{"n_layer": 9, "n_head": 4, "d_mlp": 1536, "norm": "layernorm", "norm_place": "pre", "norm_eps": 1e-06, "beta1": 0.93, "lr_head": 0.00513, "batch_tokens": [32768, 65536, 131072], "doc_mask": true, "train_tokens": 620100000, "steps": 9889}
MLP neurons of a small language model. Each row is named by its layer, matrix (up: input weights; down: output weights) and neuron, and shows model dimensions 144-239. Each number is 500 + 40 x the weight over its row's rms, rounded and kept within 0 to 999. Numbers have three digits each.
After each neuron's rows, "fires in" lists the words (lower case) most often at its 100 highest values on Wikipedia text that the model never trained on.

L5.up1230:506484430471445532548496495473516480487539507467531516498521531563499514464522478435518461529559513624518540542508494471491525501487502471457483489473502538487537579512440595547477481479496534460480545532512498512577455524450497561477423433503474508465563530543541522509450568416484483518
L5.down1230:497450587576467579501531432521510573492447455478528446506502474510472514534516497481492485508465429456482504458521524437449463537440488520480513550612437487475527465445528507471475468485542551486564490480504474487467493458468482497472466491530440435525474459436519455472504427513506450514
fires in: "a", "second", "first", "la"

L5.up782:464464511506422553512415509503485547597471521459508467530527437523472581461530500479449505547460503537537435502481502442430523488472525490570493485501464484497514504448424530513512582494491469502491492489516515423443453492483485560561446495518613488442437551499569494544492540518536456509
L5.down782:502550488523472523520533472472429440474560458562487513473471497540515475531445422530498616513503462528525514523554465570479483477492434480447537553519553624462537529497539478489515433566481473527470516510474552547489521472502487495434592558494444471564482470497470476528531479518498541544
fires in: "this", "1", "of", "next", "second"

L4.up1074:509511473519490529450586501557545476501470478569523559542481514508618573448480486482562446530480543511464435521492488492553525491512537511477429465496497479493480482464508512516480430469539474532555530560441516498497562590490520456536546435517518509506474561485505554522392587545463444515
L4.down1074:487530536445564512438499509514436538469505509531540536512524526550481508523556480487556582545558494511404506489531536531484522454536460502524521441524515506479505494422535500510483524522483533535605546417484520516451521453535538522438528530444523469551435492489514436463509509481465470513
fires in: "of", "and", "some", "a", "many", "with"

L4.up1376:512456558501517513590497561414493423494492535479530501547489514589509468493597437472552568433483512497587510520494504444475481480564541439458541527548499516470531580466521450491492486507486433506496517533463572493420501505544499516461534482524453442460530409525514479497496515512543496599
L4.down1376:494491587503486529421555489489547472545490539481468473503449507448503509530448431469494515447534532554492537591511449482471541507451448539465471459519520514594505499468578499535492522581458486554476495527520505487481554451496577482494493503527551466527456466453526443482524515583456500462
fires in: "of", "de", "the", "for"

L4.up988:566460520465532455475474447538489481466551488505489523471448503489503498559471443515527443478455511565527511474531500439450475535461491428544485523472488565429467471491470551522469486515570466468529512492387533500502491495499490541552535362499495521462445534494465497481517530448450492502
L4.down988:507555520479469502594520433471477497502455519457450502492502505503498486515436482498495519541457528514455525526525588516547428505516459533501503572542544471440556488417470532450410517535504525535530483516612501449570441525523447578460480440467492496443489426548552450520488567478435497469
fires in: "the", "that", "each", "entire", "result", "cm"

L4.up588:451560441479460493518475552458492491430535421515484454539491509452540415504481507492503479510511514431488475525504338489552518498493536534549498484472503492459536498505482489461521441463503445452484545463519595457482556545475514543503474503493492538454530490609523610498468503515586396505
L4.down588:544556525476548415497500536510513559507451507523570477453499546493454507505558494569451426505454535531469510493587605471491440441581553452471496593501499499435499531468449534476526493568547464530469505475502431519503517543513470561488489530506486568554451522501434518442510594505537427532
fires in: "of", "boxscore"

L4.up1272:421404558470460409485552526517526464465498417493562499537534494491527485504526553490503428446404397447424483496474478535425487547450515546491514500533506558463479486528472555509452500528617545523455472530488523511517501551453527444488556500533519489488562537490525453475455519427528426570
L4.down1272:533446428514497467536550542473478458472470483478481588507499504440492465532500442524537470512440497504503538453440501443497464508512501512482587487428495580502525569415495507499470535468438456499516495524468489524518554446524424543522500470504491507503505526472619537563477444502516514516
fires in: "that", "would", "addition", "which"

L4.up405:474535465557501540425486517503493496536593492544470536498416517496450563490493469465568490469473519521564490576513506514460486473518537524473441486541522465436428526579450431526474436474527503573491480489447470565481548530456505490521541472465490515579529531512499500550559473554536544465
L4.down405:482561566507517498494488529526495502469520500575473512524500544473473511508439525524499478562519481464507520516444565484508503523520498525550512504493485504511452481438539487529490527497453474475534518486448504454512566601582446511515472479483501516426518482507459436454545430497515575489
fires in: "college", "played", "his", "career", "he", "school"

L4.up1220:480502509513521477517515524539472491469541497466543540618428485430495498492472469597530474548549532552559589497488488429503581513528511529494570461544456609439496508465577493556501453528453485604429481585610462500533496504471501476539491445492427528512455473512498471514569510534478515542
L4.down1220:451496528535562516496512491438464509512388485488510553513483505475499469564531496593395455506536598494519563557563519467430518467533458453469490499574467532472464498501511456492458474495598467591543471504510446451419408511457525483500502475454507513423474448535544488531543486485552486545
fires in: "of", "see"

L4.up514:554506493464488443516438471510473463487526547495542586543461534511389450488501532493522443534489510476470520502498504473481460526523443442520534514501439532406499642491467478531467503520478506448513524511529617471552479489486499492527515550535435542507514491505454502453460474509483462505
L4.down514:530536530479405425572478535508466556420569575534476587556404488529486502576507587463459522464479509410548468510500500464488485560502520528421484545521508470484505503577450497465491534478480548481474500484558521386517505485449469518463454473493491427554519456509513496463537551501514529477
fires in: "one", "each", "that", "s"

L5.up973:477483451447556598506512541444505481544468455558505509503505432494597435536537473533512374424536520520516502445467465502568493519501532474512466517497489510471478537476535487491468517499492571441515481481481493443491561534498500571473444518517527485568465544457578524484502505502551471519
L5.down973:517487498554451467477385455538490538503466569463439509527444496448447428497472551480443546460454453467487506470487445505483424453455509493547511446458509482515460512515507551469536489460494505532491590553494508543482506465458511510543476459533440532452521456502444591483520520543489508539
fires in: "it", "not", "also", "can"

L4.up1229:498473427516438519545503465552500481451574463458516459529452469451479482423533447534457464522423533521493549483519543521456473494570537478421524491515533512481495451484520511472521563450552444425537530497501572599475534556506461507515495439460535493490503449495469451496450517474453467441
L4.down1229:538461470521488495547405573500548451507467436472528516456483503482506440568557509525530476513529504500529516419472539526533482420538492485529573458480454560427457511464472520410507509478490485450530520493519521571548442496472469434514482457550502540520470452475503410501508487543486472521
fires in: "that", "this", "which", "season", "latter", "the"

L4.up21:401443471510541493461505553509491529460484528526478478487420402588491488565407431563518528506466535454635475571499484531431507533502502510529456553520492503448587494424480535471522533498501489494515468495544499507461479485535558534488497529438521497470473564541533438554444425540415548501
L4.down21:503506497555565549437511473456424492424442444519435493490478457483532487534477526465505528454512417448445496476493474537521499479488560572488529544508485549442495558507511520499500514501508535450488470495480564527402493426469559507580556548543468531429466507494473525556439441432530500542
fires in: "to", "that", "not", "also"

L4.up766:486455505503466511466465557501502494504500422500503532557413492501522497504528576540486527513489461453508493514497516487462534484536493517542568519513506522530518492586552525490409500482470411448480487444524473521518455460483507474559501613443548437488518506475513545529466490579455478468
L4.down766:465443471550510420483533535427476497491517474544547499451497451479468525460487541455486528477453492484501444459551542464484555493468450487494532525449515465530501514514474474505537487518504457532487481545540518468492485543530452478490460438508517479468514526488511507514493511513468445492
fires in: "president", "king", "minister", "general", "head"

L5.up645:537487573466518498511572551535484514490489444489499508524518455460521488490490511501551435514478532471510476473462465473570473550588505452524446535433465498466507531494566514487495473507538565595545468514488511516514498546543497504458503554505474601472515473518510452473510517454446495515
L5.down645:518545560547523483531530511522545538527570460523455431447534451392531433513412530477520473471506558561473391424475575547516492486472549526495489466557434460414451478489522534588534517548500477505530447487480506456460485508457406500552516513479439544550434480536502444525494468450477476538
fires in: "an"

L4.up1189:468506544488442576524489540513487502511571493477519544467529470510510554539510528520493469517515487455418473542502531497466504541488501535521539388438485527502481565558564503507527546525500558491508537501476519547501464532559416503521503549427505476510463485536482538460515438542498477548
L4.down1189:434462585502487509502480465531433511530460558458532549459488510474513517522503536500467519471529448505508439505499550516490503529534455475482512542515463446483522538551485434488513531540553475553559437539490504514485438423521464496443538517431463510429452467521547517499510525489467456469
fires in: "first", "best", "last", "highest", "supporting", "lowest"

L4.up9:479566552497504511471527543441483468553503473510489498522498452475492513466484526501444494448517557533545502550456454539479577534511485460519485557470407513483469517452439429528493464479523526531502443574501540504477449481534513461460488464504488552503488633470510423525468490476538521572
L4.down9:492497495453508588490470440473501379489524591507543463469524565518443580475464574454468482525518462513504499498500440564510446489470472488553505564466438531514553471522549497477596557452540476506502439552451556496481478574518560557492488494498494473538493511499520453520502482466495495520
fires in: "he", "his"